config = dict(
    vocab_size=8192,
    attn_scale=0.125,
    init_std_down=0.0,
    optimizer='adamw',
    lr=0.00327,
    final_lr_fraction=0.05,
)
MLP neurons of a small language model. Each row is named by its layer, matrix (gate and up: input weights; down: output weights) and neuron, and shows model dimensions 0-127. Each number is 500 + 40 x the weight over its row's rms, rounded and kept within 0 to 999. Numbers have three digits each. A neuron's up and down rows have the sign that makes its largest values positive.
After each neuron's rows, "fires before" lists the tokens most often just after its 100 highest values on Wikipedia text that the model never trained on.

L10.gate258:486538544496565520490481507559502513511489533469508577497438537537431575518469476500567442515541520525542456440508546565480535501475574525486434463471492491520512509443503460500550515526414535508499479474512492521465464459466511473495465504572463394445526447471503497543473466499501487597587531426540498479454540510458482421548485504487482511489509439551525440570519506538489516508544
L10.up258:504551532451444544507538493465424543540508525541580533491522459471516507511473419474507476492488485465524492478543516462460439469465425442524504493436490537573500513478496475536473436539482468523488426548517543543505466538527511468524422500493436483572436498463507392451463533490468496510528484499532490467474532526511553513533524500412503524485463521578540537492513534538540535507505
L10.down258:512489523518519553529525462437532492515550492532575540459506448411451532555539484504607518539557532496492519445501490446504461518465514484551521456454496495539488558442511450536522485511526475475558478463503493519494545549527508573442517565484497509542486526502529450533475474465502567572542476455575492473474595518497492566530489468501572501450466516522459531485483582407517491514551
fires before: "\n", "\n\n", "="

L13.gate521:463500452566422477429524454501491482506568484409495513482530610462539499512505372509464499550482475504483531519442486539563446436438544488535523464443546501494479472523493460540532461536517518486528505469599488446483487535442501503529488503461464467412473478459465543499432552538518466541463507489568489522556495509509510536532446489509503485471495475505522406506541474465504551542442
L13.up521:432588541524488477520524479443499478540540508517513477554519536473499536467495521547506493502548504467503498460506511442507460481520505504562484521467486553560481624551549486459481573513509596546531536505454539527451533478515557478480577499482507473530498529512447432502519582542571497555541534406518456498602483495498483466472427527496527465472513570458469535463505514425507440540435
L13.down521:567511499507559491509453533503481485501487468410481462479552512508399427630451442506496438520510482511546491492582530448553549494483466502509450475473516465448517509452471507542528481485540535456498523463461470471534446539500584470554478472451522491472499450537467493483439497468525470492461544479569515542481496405521537468486487472436427493442419488451523474475495506534560451452491
fires before: "-", "2"

L10.gate34:534483490472497492581468559485491541524429581480569517471504431468447459537517454514512504470505509479499561546531436511494425427534520551500500472490456521530501493507546482571497443523538440459590566522510463512514523516510541496511534508520509509431501512563516512448566548462438481506487546463499526489496570514458580509477523485489492559454476519484472499433559502471492538520471
L10.up34:513444399532486540514390451543502407437484499477565456474514605525475535582536515532517455513575513459557437540492465523523519445452562513526515558470468492445487432508505464461480506488483531517483485509529411470566481479473539465483515459467425461557518464458508543510500405430434525460520525447487529490469525508526543448527491520495470528542543491503492548447555546499460502629534
L10.down34:486467494447497486455436508535504508472468468476534501476503509524461446470453580537459484515510496485504481448455491573487521471579461505545414499303472532584491513533528514497421450498601562580522542490482507516513533501475543515488521554476522432507501462495534519476533460500506455450476474426463486549480493475504501520414500546485495497497483447422453595506481525487497515544573
fires before: "=", "s", "0", "|", "00"

L11.gate540:613454484481601460511474535491449514546534492508499474502480482546503488543431529488422483520469563452570491474461477519463449468504505482495449509493559473502473494545473578553421531555532545481518468586487470487378539528515416450510508514513480537533519443451556413440537539497468472531494557504481476468516525486517473568523515497530519573549490524570518510446551556584558523547465
L11.up540:481538524594488500510474538492453495430483457423473473489512512524522472479433455472429525482455556575521525515532511454481522456439522546513496487557510521502519482449450515541517465478457469490525471543530465488490546506487488497549551547426472486444509449480429421519503541534487540492488530538515529538501475416439486566454515531528544501431516483465454448511578601506528505506447
L11.down540:541501475520552400495537504509450456476525509488491474535523510385505475454512456518428528408547502509538552479478422536544518545479511544550510480538456454537465498399459556555466514603476502493421447508537505512479461576506534500511558517569437495495515504479479543517486519499560453497480486473482465514403554476553484444528520532520470470470458529460489475531490563541486515447445
fires before: "-"

L7.gate228:551462496569445479505479456536480492537451477470434503481568544502433509516509497470463538442532550519512511487532497463484557521513496473514506442491514566541466586508555558465550479546482591489595507508468427517473539527525423451460460561582459381483510474459467521464406492519451474477463514495443441471489535497503455496540526583489484483562456548415528513531559561485514489570505
L7.up228:530492542499490457512444467513550490499455510485478527512566518477466461496518433536465454492536469447524445475500487507449569571562556531474556502461572435555498452488452561421453486473497498532517551503506484499574503453501459445546507537554502413478503502422494491525523511495460502484501414602459461515456488512510470530517484484504442550489511550409545550547465497440495545529482
L7.down228:518403540509481488483508490472449527536460483543459448531545527496476541581530497475531515512535434474482553438512518441474503493524363459514471467574448518473480546450508461428547421536534496520470547486505463431497474492496425490504485471506480489568551448476512507437453550504477475418401506533434486496552494484589500452528479502546493483587512540440439487533549462438456463544491
fires before: "0", "2", "9", "1", "3", "8"

L10.gate718:490514480484536590507553555499560540496528422444496441457487507476451484467474572539543442534512522559503490503527521494509510540531509478467511441470485524536512537483484450556568494545480421492511521449444518473429442415450470510485520484496503503478480529462516473480511511488479432512511547519523534572539494469553592459438517597440539525511516480570476487530583497551533566500598
L10.up718:493455428474458466533464462444493496483550457537452479517471531530530511493553506522529530470422555451477520491440474480539529506507522542459466477500547450546520503602564442561484552448485543485561486503520516445519553486465550559498489574526396547470476532581517564507495495454523563527556433497448456439449537514563567519534485463502552519576491473475523535476501485472510466516502
L10.down718:527532599525441522460466504544495523456484493534522468525388511467507558420486446426487500485464489551584570490534500505544497522525520414498489531506534497472477479449490504528491519427493543432472577562496529513576503455533545558499493519547507540497506486475450547517525471441509500476516483502598460527464436534513520466447548503535487498429481497489545437508468474491559519482475
fires before: "s", " was"

L7.gate311:588589531438482492498522497463512477514472428509415535550580495506558528481545563540470491442462566532488565473445554508528498361428523447500502438472532489476426482520507512558504495471459582475574494476526487531540482514516487493497524541512444451464473492503499449476500483472521544513449529513553490470468609506515532468482497471573511492496506468515416467517460502487554565503503
L7.up311:556554512547441506507506482522563485504574527517513449497437412449468470473485470522526515543445525540483490504459460510473513515524498480482453507512512478519563490483573510501463556495474502511545479520512484483506511440483458507460421452509602572450505456473456494570551535501419448544517462482485493513477459481455476505534537514502568477528461523460451512510425515604560563494501
L7.down311:547530556462482483487468513470458531474519459549502460465492481414538552465501504557429464491491538544494561451562533537520475469463570437465532517394517507476440456539502434525449536530538497527517420529478508554468446528485505527575481515488538489468510493429495471515416528429459493538488467517548512511551574495494477550545489440540465482429532557543442530472511481551501604432557
fires before: " as", " for", "ess"

L12.gate133:521526458511469523479500537499440502496470495477536433525523507554478531454405536506488449464562518497510488505463488537480518511467508570484495439449510550519529553524615451489444471503461536504480524520508443488539536524441544434529460539443518496441434500534467504439559506527543494528477463569503482441415506509541519441487485492499483551510497515495553558517473483469504539554616
L12.up133:449497519486505519530531533443553456514564543558529517489498534530466449468511494483467448460572533462533579558450480537508487500533490482418465499514473529547544509544535492503496381519604520485502515461552510573532479533540509512461604465497489476436502530468547506510506473484469534481498532511492515506510435516451520397505517531455534489523555483496468463485455462528455471516547
L12.down133:508482529515555505496463443492483481510496487493415571491499520484475528514503524504467520509522609489521526541463445487499482451541515533547474600452477440494546511551503451497562497494517480538455517508535523535491442482504466494524537509465551489566583461463522524566428492515550600498508554490426549568578519553518530504511466523425573435473560501493476453520458489533535528524479
fires before: ",", " to", " he", " it"

L12.gate630:478496514479479538482465551472515510525481502473461449407479500498463516571521551551471532477512425618516456570524544602503505535497559473544523439448579522459471549484507488480479527508432514508508544524488514502516514479463481507522497568569556422500451469511479469567450512495486536554504512473505479464593537492521448436529572497470479557531510522454487491450540502496529506487507
L12.up630:488501506476520454480462552435551483497492506522497544471505537430540526540485513494465514558506481539582471544502568536440548534497505521492470508568474512532521551553492421560418512504468523433520536500536554546437463511498464507524503535561499492470478425472504461520465468504546458482551512455467489464477467492580486505474515496471548532528470567422461415470519562460497494548460
L12.down630:480508532475500438535445520410474517484486520491529524512541521449532500505522470491484522583473487517502573498513544493484527492520459576470459520545518480511505554564489420537397500520517548464469492501501596511422452508492503486548540506496509563463508485462462484496516483537504360487507456484461463520492613499511492531447491436502519509567479520475488462530613584514514479463559
fires before: "=", " |", "–", "In", " L", "The"

L12.gate295:571506523503522503411520495493432560552387486492505507517513479474428482504440435398450481580481537523565520465527481520491537488482492521480393452513540505523530520537534551518523433435498486485523470515452451533505449493569456496604478496487508489493519461497556456551414500583540485487504549472579486534475568535457469472489516531505496488570512522486479423511435496564516529524450
L12.up295:512475521520495509391570491499487579594475472447572493465519468438458454512455474432473515588493507568548464478514502511525543476460516505514461453531532526577468540545488517487463491509460481467522585465527506498498439613541456569531456530496498501512538466432547509538457506548481468527574505557555488488447558533496441514505544543517565483488480509485470406545445526492527483504521
L12.down295:493511497465487481502487528443496491502475482481498480447467495404499502528535486460460477578528490505492524520508479488506513494496458498502470473843470525563490470503463463518476500484521487331550469507522505521472471544487470526506494503534472544499487474480519485496485448463490399471523493498498474509490578484509488516529516526490513497521500533511502452502415509505494493460499
fires before: "\n\n", "="

L13.gate146:487594434531517548547500536534526530504564513503495502452527578502491577560537546525498494504531570515547450537556468472458482515508524533521516493482491504534460464514538518400519539513472476489494509531447503558448520457470441526392479503506477508478489457523518460512493496468481522517543457490506517476522571514462545498519530444492465477510431510484434497477589526493547476544517
L13.up146:535524551546487527485497446532511476551467461483508454549517420544450477459480468446477522507487513540498484434507514511524591550448517499592500443474519467527529486482516531481534461461450406554505494531477468544535472503476480457474540423490513490499407518426411488468504535526450470522526466442472505463469533472503505539502543505545462510417555503571478617418493478498518557519453
L13.down146:425466480496548479500504500518540488526517552514555489477480509434478500536496452562600491579446442431479475527523533446523429485473517509477498492495512557499459518449490443457571571378463522484488497448531513537431576570503540432487492456433468466484486522494536457517516507507512496509522509586421521486496387467509516517509481435500555521546477454454496522461530543526441475559480
fires before: " (", " |", ")", ";"

L11.gate569:495511499523478444507505481452464551518521534557424474537594518459509492494552533544542490501447510531537480540535515490544514441521526524520466507499521480498497478486497518516522480471524564490569452485460497437542522459510568520468445575503471502392478504608525473504498562521420540493472490493561482545509530460439514511536468507547508509552504502494592472492407557536491430456426
L11.up569:588589562454534488487421490567539471526559514523508496538539548493544493489496528569528457553495561493536494537494496549564540473568516391528528507414553479563497461524532484494441539396519578563529481523562465458524517564497497500471510534494526499481527475434508543509527506483531463573498444520521565442502519437478485513471511491378502477495492521543485532465487498502559490403463
L11.down569:504567536598524480470485470451516568490529461565463457493568464519510472537502522547504549525521513479551473488484452513490489515498534437507466511421505504555536529488479534495568467457498519565526404478435520518458493485485537480492520573545500484424455474575495483476499546473578508501521534482552463494470473458473437548507514425561486489522444500521509484454452529452511540452462
fires before: " as", " for", " in", "=", " to", " at"

L9.gate553:513503510489498398462509468478509555519466505503522488442599486465517482449512434527505475498529514501526357468495481476536501531539409553499538468520482473558499464587510426512476500489448458454563489490484479433550527493503456497526530526457531467424460498559602460534546473517518549570519547533521464473520492522483506552570452548424475536489505523516573505483410549513501473500484
L9.up553:563537502485605506495480490505486513459453582418465490514529507526483543522489435501443560512544526498449530494552440506548559526547476491483471480511503539532491609528519500457479579504448482448506511520533403489522526477534484501562460497497554517515440476474503480481591505466473504497555499488438494448434531522497491505554465477500492540519510527515521451475476498573484544576560
L9.down553:525528488462519496446483497415514549537495529504492475483528445431481510479497473509487512545529587552507472503486484574506535515523457428512469502759501463531476527544510459465529479544473450451503505434530525462519491516475496565548464498500562552440491536490551527523487428506521489517543464468442489512499395556509462529513518486480500546469538515476561491518461493487531464499540
fires before: "="

L13.gate32:485511505522510601483438516482527401549495510443512522525519528522427550493537527460504511463537531484546547581506531504476513492500495506480532433476498512540524532470521505493392465496472525508456435579431521530505513531497509508484393518488565479478523492502524511571553515458565576503561512405476495621551543496520539473517503531409480476422510512529467481490464503506494511506548
L13.up32:522507555507474559542492477479560512515554525544546551515502467565539527531449482553535473457508562516484485536536435485455549576504520488546527578486440465527431535532463426529540458545462504471522490543594509516524572548518519509492441470485497534457485470468474519469453511431567514594449541561438426489518479543458493519467502475514488468379516446534475515436495554583437483496500
L13.down32:536421461481555420485550497500550501495525541500505569477463492457548470489464488530515391530516546483495507532547461509498471422484571502576534541530456542583410534516483494512475533471533514490516481452579461534527534494474446524450541471493508531451503497454560456461497572487506480527480515545555492525487390463465512526495466512459453522497485495442419465538569492537444503512523
fires before: "|", ")", " and", " |", " in"

L13.gate663:552508497537500478576516503503465429513423579506497482567503560551537565431551426530508481512562503508497479455540416497440567438523493555565496543437480466487450529509494480465527458552493456554484474500528467536492524466575481542487530522464446495503564467542504492561564503444541535553523461482511427566526559528437551412435532516489539493503551472404520478427472535535467525511522
L13.up663:507491502488495496510506450492495426494493434460571519531427459493519560530448365496535506486593552536533555487522490565444484495553542501532493475498544474604464587487475494533476484499473486551451476531520553470538445517542456516462485487434429555532496524505433507521482506522487502527533475514482457505507463418505487480498543485516541553500540517498435499501468533537495581497479
L13.down663:506495465463486515436404458436477509539534473475481522469530469444493451506473474456500448499485518455571505510475512453532454512538482474457477529703473489463511451468491464488525533532504520494474490504411529525537451547505501445514505565508530530457459483417491473441503490543556495436501501550486502489503334433511509537575447488527511550478480516548516500546477469456545465508514
fires before: ".", ",", ";", " |"

L11.gate478:554490502574528483528520543444435534521530541520470530554575537452490477500522469517465474527447519535496504482557508535565562504594440452498433418466518459458573470538509489481560553502468487498498456539487502553529563467493355504571549497495560424471471477456526463494491561540438474510442472494507497419532541534594509560515497526401546518524510493487468505492494548457526552482547
L11.up478:564476498471488538426558502495555533501475474530471416595510496522443520512533443490549548462485535443496539405486521452428451539471476496530468512456556495497478534543490453506516488417469470527525511548522568410488604421535434551527532515542533437466565539523562525463437468494469466456392525528561487501530521475507546478428545478509562491468476560535471456466585541501528513469500
L11.down478:496464521485541517465480471470588552524377469571497518531462471467472478491475457483533570523472502497511527507461465481491519533475414470496532489434597508481470495456481492498506473534513592490434537556533511516503559501478476541484512535489507459536541550494499432499460474501518489449364442543457471491531528533458519508454482564521519505521474548532480496500503478551481430556456
fires before: "1", "0", "2", "3", "4", "{"

L10.gate145:514520504490500478518509469430424544483417484531441590490491454462520504544544522469563482497483550503559513531514498518521461524480543476456500481472503546579428539483519475522573479493520591489509525425481475553567438507548527478578455463538497543442490498518574476509495499524486532456546477515521499494593544500504441501587538504521425488562512598524529486492493521527476444557489
L10.up145:536522471537496549468495474493539478508443463482497543477562511442564474491471481505417517538463490557528514444513570443555448516473464446480489456518523487596492557506492457506578484486500509518515437390547527494548563483485469488518484474521585479448454486499498549424564478427514486554526438501488459497505515424492500509531410461507491562492462529562528453463540429509455455497592
L10.down145:520539503516607450496442527446554504533505563505466520541506474435492488544456549509516532452573562542519483465547505499534492500497471547543482522652490497515517476554466454507519496500515480456489399488505554457512541589511473477540528523510525544424502430500525467478536473496602425510521486401500462454462503459560542542501452484583485529503499504563534560451530492561485490493564
fires before: "=", " as"

L11.gate206:496503568474486586536510512509578533415495538543518500424471520463503523445489472555471435504462512534581468442525505472523486542475552466477501518419543543545466451548533473488547516457484460483587572498487494506513491505480446500448400492513503471510473467476585501495486555540497491549504507451599534560432505535536497564482469519495511547478535543460486531477569524482476451482598
L11.up206:456477543516504464551504536528458446487542484488413570504525515481461414500465562419509454493486530612542501527543583416467496552543533450509485464453525474506446527474528468492453437593470513466543428479460521487508482484511523506458514454521517474543571560443475518506446507404486470506536483545516569539465497535557502500497536496538490477512504512554488495522606536450454487415463
L11.down206:504516514611490473503508479602566506547531528443453531499526489496460460509484471461531539582529511453535466482520435494474503453454500469531497529520548499505517541394591491468570499528473474463490479551542550620469424498503559511500506511508524537551489462560430480498457469492524569510476606517507532522446534515517511546464496527474518470509547504507487459578507507507495529410548
fires before: " in", ".", " to", " by", ",", " for"

L13.gate726:534501431514584530560493486450505584473552521561473532525538566454468498479544456508545484437415437508510478534513467486424524377476498502528485432430519542471533513526577504503506528511516429595547492511508463470512505436463479518536480520570535497476501497481550448444485461531483463508585534443496497451540490476529502424492506503450503542447478489476539466507461486552549572478526
L13.up726:490486394519492528509498503537566496547563480546433554506518475447512497502458503422489537447517476445562481493388502503459493535521504503562413443526526509467539523489509503472468482511470489520474513521462489493490514392538589472520540485587462412555480478524470511395443556567558482449452481469479495512491501504544522453500461502522489499466536476474544489592497564561507479512453
L13.down726:498517467534472524488441452535497505523510492551470527394535522461498493529427548400526495505508470481553468555522534574520520521523534536517536472705517557493492527518515515491551486466545518551491444510476454552485508446502496535562510515537487529501537522468474455425528496552497439449484505543563497570506262541511535515465485480538489502504495495500496508526501499469503444456461
fires before: "\n\n", " The", "\n", " It", " In"

L9.gate177:536458511518494529555543581522536601531539521454505563518493407492451512424475463466505497453476548456485514541484494475433497447512502579566482478462466555475463453482531532496565499514421458487516605418465506497480490551513508507522477522484496544460522504510515510526400486559510536519492508512476451489550466445490544442557531518453524538541567512493447444457410508514509570526457
L9.up177:501469487527513526523466538508536514501552447465475539561479521456507508473451555504504508426513554476505471492433520462496471534461549507508466468498475515511503542495467465496531473526476413536537531443481521530466547460483540493547530447434571488459508520504400535568531500526543490575538507468458487506469459416512477516541491428467513525504512572497484388596483522545473518393518
L9.down177:460531413482531494528461458520501467492513510486500518483494532467538518521464521521546525500515509441502474484501514493483570524473530505451438497617514455450554483553518434452443472442496497529502465526517483518475473478483492554518549510520509476453481450437445545465542464368488479566519498528532476482447289481534457549469488443513498486427488527486500460510486491478466420412550
fires before: "\n\n", " The", " He", " It", " -", " A"

L12.gate758:542442515548536502506654513543499556447490515510483503458494530498504450478471531596527476482561527517491495494504523532492548501537453482464575467453489518536512474454484394466499554511540591488514457493434469529503531482460433452446482460500463483437507519538440558445494480404530521436501468504537511451476467418492462439492545467465503427462455411457512528536477489525478549517517
L12.up758:530494463538468500438511486557558509462466471479477534490467522461560459459478515541494490469455495509485517544520461436492458533461436481495497489506463460475482526593498510457490488536459529443454526507515498392540469456501552482518479451469502567506561529500538504517531506431546566541452511559470529405482490536515530482543475521460455551516466488494573479541596537521514581521550
L12.down758:501510555439502489441460516525491525517454443541466519515492540490499489434486525454450460459476492486514495520493487492538519541565536489432507428545552561423555582505536494444506542521493550423475549579508540494588476485543513504572551514429514473566500455467465510476557528450486503528560446534502535464502523462475501441462467523488475510465491610500466494504434521445506564423491
fires before: "s"

L13.gate449:562530516489543449582459484520505506505501532557526491476506481459438486460516462520515480477477505452543510577616431463483494502477449427497579551445484535407467537531489450525553535512520546531499545463452456497591518459467463553454559551540503559451447467493500482503519451494459434486500475545525572505505503491487497467503477491504525471575490524479443465500521514504478592549513
L13.up449:557529539500542584434536451493505520479525458571454486431489446474456477545564493493558537551531492573622524483474499452478435478485513502498470544465529495582533500529461496469529503532508500486495465521517514443517458482454531525386482551485466499564571490463529573523505528526446509509561516426526495520477498487490499481542577496515528500484493520487441510463441489496506532501542
L13.down449:488509515516561473507425494519527448501533515463426530580463492485494523512473545506523459520484511548564513513487447497533576473477445475502575560389512539436510473599530473482489533451435512521515443508459525444504522509471481562544550469506491527472449496537470444495505507428527491478571573512611496525490578509550504494569490451426468454480546442433471476542520518556529546475516
fires before: "s", "ess"

L7.gate417:475444577423521491600447458514559521501480569460478498480566461488470527507557516517533497463505454497548532535532522471628554504538513494459482532443517486505470511422415502496458516502484540514491473515495468529419534481473498508522529513474527469511498456462531492487494475525462484509524474445525419510512526490497445563447414542517474538472552572459456470501454438586562511534467
L7.up417:476554483454524503513504527476562574469425512550437479516548518532571479456515480577559520526406470550470480490508485462475498536500443517545478515506542399528441535426502471542461477578481470459456487466547545509483514412533526516465535507604563538478497491489479597413547438421472494429468455585499556512465519519490451535471546519540500507482493503559507512483476506568451460498498
L7.down417:414528458474513472528529551528498532502506514559498486499453526543530524470499537432540516555451537443471486526462500471509609557403478497552558508419468454532572552504439522469443525566537498435509551544528552501451467504513485476449523455416469462480559533549490528467547560496507504433549512505464513453436551473496501491501478438499443494377497480529544482497479484523519487533492
fires before: "=", "\n"

L10.gate646:555454426520469535505545550405511507526510430506468519456408488484510471482473427473464501508470487489579544470545497459471510459471489539469551468523523535497533454491493515518471485480482503532542468514469520509540515586529546501470513553428508537489469529529498546463551542508470543554428553547572460508507547451572510441574587516521499523432580552531484507447469475541489422502444
L10.up646:477488439482551501525482476490517435510467508526488466479471499497559428499530489472494536462427556482562487496513495435477517443518569550465522549551546515517557530444510504418499566511530563597519496528528450517425511499473477469486534458500493494506479449460518470509534484515512539507451494490497509559516502483567457566495422588504520572431491490441474510477576477540453544553488
L10.down646:512459522567530511427527519510478502508478516521539512468460502455463413465483490547461485441531545510560537461512500517486490479565491576555525484452479522548524528503502500502517516502556554548566520507414517448539455553509478551515527483476423535493486487560535502434491431501523489487468445456528482528431535506568440512455489487537442458418518525486574534458500542487450464552461
fires before: "|", "-"

L12.gate760:550554542502522552532557548477488502527561467467520495542456489504499527452446450480562477419505567502552532534523477477448504471439543486488438479472548555497555502519502504472461440391469475500549593516514510494465543563461479449526470498516514479523486499516513432458514549536518488528542530498541516476457544499479466434535504560484484586492524432516488497505422461543383424505510
L12.up760:560512432539484530573503477488571484512532457436545574504408535436524508385427442456549473451502554445579481497477482480429530451479546472447442512533513529474533523500515513502411485481538425485549523512506529465509490514533486492540545458525470556491502472502459471452507513471541464453485549472457472481450465524478472499488583529486577507490494425497453453500426571525403438473510
L12.down760:555511434541474526542542467566549459491448543504482529432492504500483506428506493505497496570527475486613467496558493433488501530541535487515478472534462539451533584505520440545469521512554459470527406476474493513487522462504540484486489450492513518501487348552479574473502471518521479406510436531472474453439451527482528546448492542491553503436553507537508479505473504501494483415493
fires before: "\n\n", " In", " The", " Ze", " This"

L12.gate557:516511505470528504444542538444475529530500483502511488461589510484453522562484440547522440562507487552522436506500529507527519596502446505440466473531450547532548509586495449543494473505467504433555505535404467531486489462566470475472471523548445514501450455508609522506552558507558467474541528469479437469456515527466416467457508544522523479485490473458438440467481491563510475489499
L12.up557:570488519470547499480562535477493517530498504499544501493546520465503508486462459435515498597487527510515443486478500564480501557445398539453532540597475541555527477603479435566504514457527533430508536532402534550501453502508493484501520580515447568502500462535545544482502532543601468464579514431472438477454491531453486493468498502465495467520466416524519460546480478530498435540511
L12.down557:488478513495523506526479495469533476520446499522506528503507511453528475469522489494480500497520484519487494513492516473492495494525466531513519522969515496483508499531493475503493501497534494374497485494506505526513495496459499536524484532515486489493509483496504501467524474535514488514490528513508499493533479531494470485480501505508511496471499472500501491529464487501508517512552
fires before: "\n\n", "=", " The", " It", " He"

L12.gate399:496482497489533522529480580454472546497514549491528486472536528466509585511521480549512415539535525560457548560540459452512504533468504524540501469505534535542567506551479490499520554403457501429591481544488431483413479514464479455492480537553549505478439466522567472552542487439517494484543549461535469476540612446491452499499543562516443503520553534492473435524505471471520498549487
L12.up399:501484452483526483530476577417491500501557513436564528526485503418532496466490540453451481605533545529526543535538496550473541532463480543527534500597515493597556483553500478543461566412505475410549527475552505559406443532506502538467511477534507561472484442528575515494465486474544432455539487466508488497489526483479511510433546535499505519542520514491501425564490487471505441508481
L12.down399:501503473474510504490500518442494505506529506496533481494512481432520499505498512479499500561530563507517487506510502510475495480498498501494492508958495509536503484526484467509479520480489504374482481497507513517487484508487498514471506520527504505523523470505512513480496514516503393517532503502506484494501533503491494528501517508506505513521514501520512450510497523527504470486522
fires before: "="

L9.gate65:453551512519475501460503470483502565509465548506502553466523512452487537555548459489536521490463521521545536479508515541469516419497489517474510486491483528482502496435497438516461440540490584532557504517414424439462460512509475447608485526537534477518514471473615464442521458476454530552473556537539497574539527504469459524520496596501493557521533554399532498472471527451535512549469
L9.up65:497477450544465501480521487498557542514547398539528553468515492484475473489516471469501544554470518522504546529515452551413529457486500524410569525554507494436484476409488478525443471483538572549533506486529464460469489536498438539512539511559459504546517457422585485367514461447440506465484480600481487537542523459489502525497524557488494522501440485436543559505533444440546446523486
L9.down65:522473450509489460483482411556513477493539502499570514540436499503472460481590520476472537476531487467498487524436496474516504439551476511432496555588473510448480492500526515474452514450560492575509490546551482539505487522528527580382586469511476555537446485446444498423421539495496426421517477531360525541462466478476506514543558533491508490463496474516489495540587476489471458488472
fires before: "3", "8", "0", "5", "6", "9"

L11.gate97:538436540420529448547552512507532523524422556436524491499506502558617498445466471512498424529518558496443478543505461565436516540482492504459453503508461517511571522506473464534464509488485557496537431534502503509437454503452438520468461503517546608485510488550569550512550443527506515522484557450451536519494540450418480519527569496546490488508539496493480482480429450487515525564547
L11.up97:545466455448564454532534577477519524501502529489454559486591574514514445483478559510521448485505560495541502556533515445481474523482446494577524506445506498537505504496435505466530407543550425586555528446530489478494470487463500523417465551510455451511461482506497509572507460474455575452476464516532489575536492452526444463566522507502515511520469494474479494501418483553525549448487
L11.down97:432451496465479452498513488477536451586567432508498535442530457573541520490473445549548505623474536518468462564442459500488486555522568458459456573524469497517507476518533480576478500495461512474543469489502506451520519498490498539525511416499462557475504507491524449468420426543542608570498562474500523464538484462529496538517544486482483490492593467462532483468513465494512500472505
fires before: "=", " =", "\n", " and"

L10.gate712:506447556458523503459506542553499480521497557477460540463476435573488567540478528505448523519574520464536547429496498545524473515494482519437471497493502553462472500473470467501426589507420506517485525529530522516457496505492473436525511597541447467512493434562445538631544446504521510455578517477497449470516551424383512471572493474517513560472491492507433465518468491468587455540422
L10.up712:523535466431518503514466511558579509529490573515530471494480473539600494526456380533522484546534546507548470508540510574449448529405478510563499525538446524499546454498497474495477490440467459488515563508558510490497545439503556498529463572477563459443537463420494508498489437422496474567491584465493505477498503525461486522466474495502487539487538480488500482499542498486523525496530
L10.down712:457593496487511461551505458471573447564511460519526488413537576502550499467519462507549467547451495555483494579550536454492507467511503515483509544528539460542458500587498526496510474574503463396513562464487557521534518509534496523440510405452449490448479573468530489488496442504569514584483482492531441528515480555488499505508517456516472491491564542599532518463536508493488509506542
fires before: "=", "\n", ",", "\n\n"

L13.gate251:553548435564558507496475511561467606518497493465432483522484544523469498537485506477532491540505554484503548465537386507525539457474480524472462423465459523467517444510474493544473562477428479565441445452530490487426543483537474482550512514434478438461503492510531453473501456469552450515525544442506467454533515420461494580532557422498527525468463477531513503411543536586523423528469
L13.up251:500512498508551489514603520510470464515549487482546506489566498558502512534474442555520579536483529449498472523504473451456467493453545493577492478466483532456513505422530526509392506527458514528568458450508514580391432515574534489500538470517538497546508461455469480525575501515536476518443473424497535534554480568440480480576474452547471434466472394487518500504524459524465560566529
L13.down251:482516450534518510529485552542443528530532508493473518488510453468478450551501515622492510540500489457544568522493500531518456508499476514484500460543509545529510509520538502495555486493491470488522450478571493483449540488490560555596564463513516473480452505506488510455440577486489464490562520417529516519462477361493481477510434493488407561550517542551440524490465514573532568511499
fires before: "-", "\n"

L7.gate65:533545528458508513498496549430458517532447568494499476491470481465502537527446564504552504561530544582514537487513464547488516511484469589461494473537465540502457544476503460534479533530439535446492484541490502455455516480423554465534472506576504453502472431574562516495526490502498482512580458458469477582514570586504479496463485471494453531510521542540532546508507582546493456535512
L7.up65:539543508542516491498486542442502511500478548483511501494486513444497551530433508504552517600525501524507506521471505514473515537478480593491466433542464570554428579542479450566450574576443535442482488528433508470460501479481544446549539513527467463513460430569545466536567482490496448514548485430481463490575538557536456541470504449512476532514499538490495529521550527515501420550536
L7.down65:512543469500520521484476505452513459530509497478542511457512477406506536544470525506526553512506536489474510527510474535479495489527481558503508485846484493527490519499459484492444522535459506437519469513518550483450537467510519558526506477486499496478475415532522488506535524499497392484517520480472473473514543503543470509448480460469501463516487513456507470509529521514519450465505
fires before: "=", "The", "In"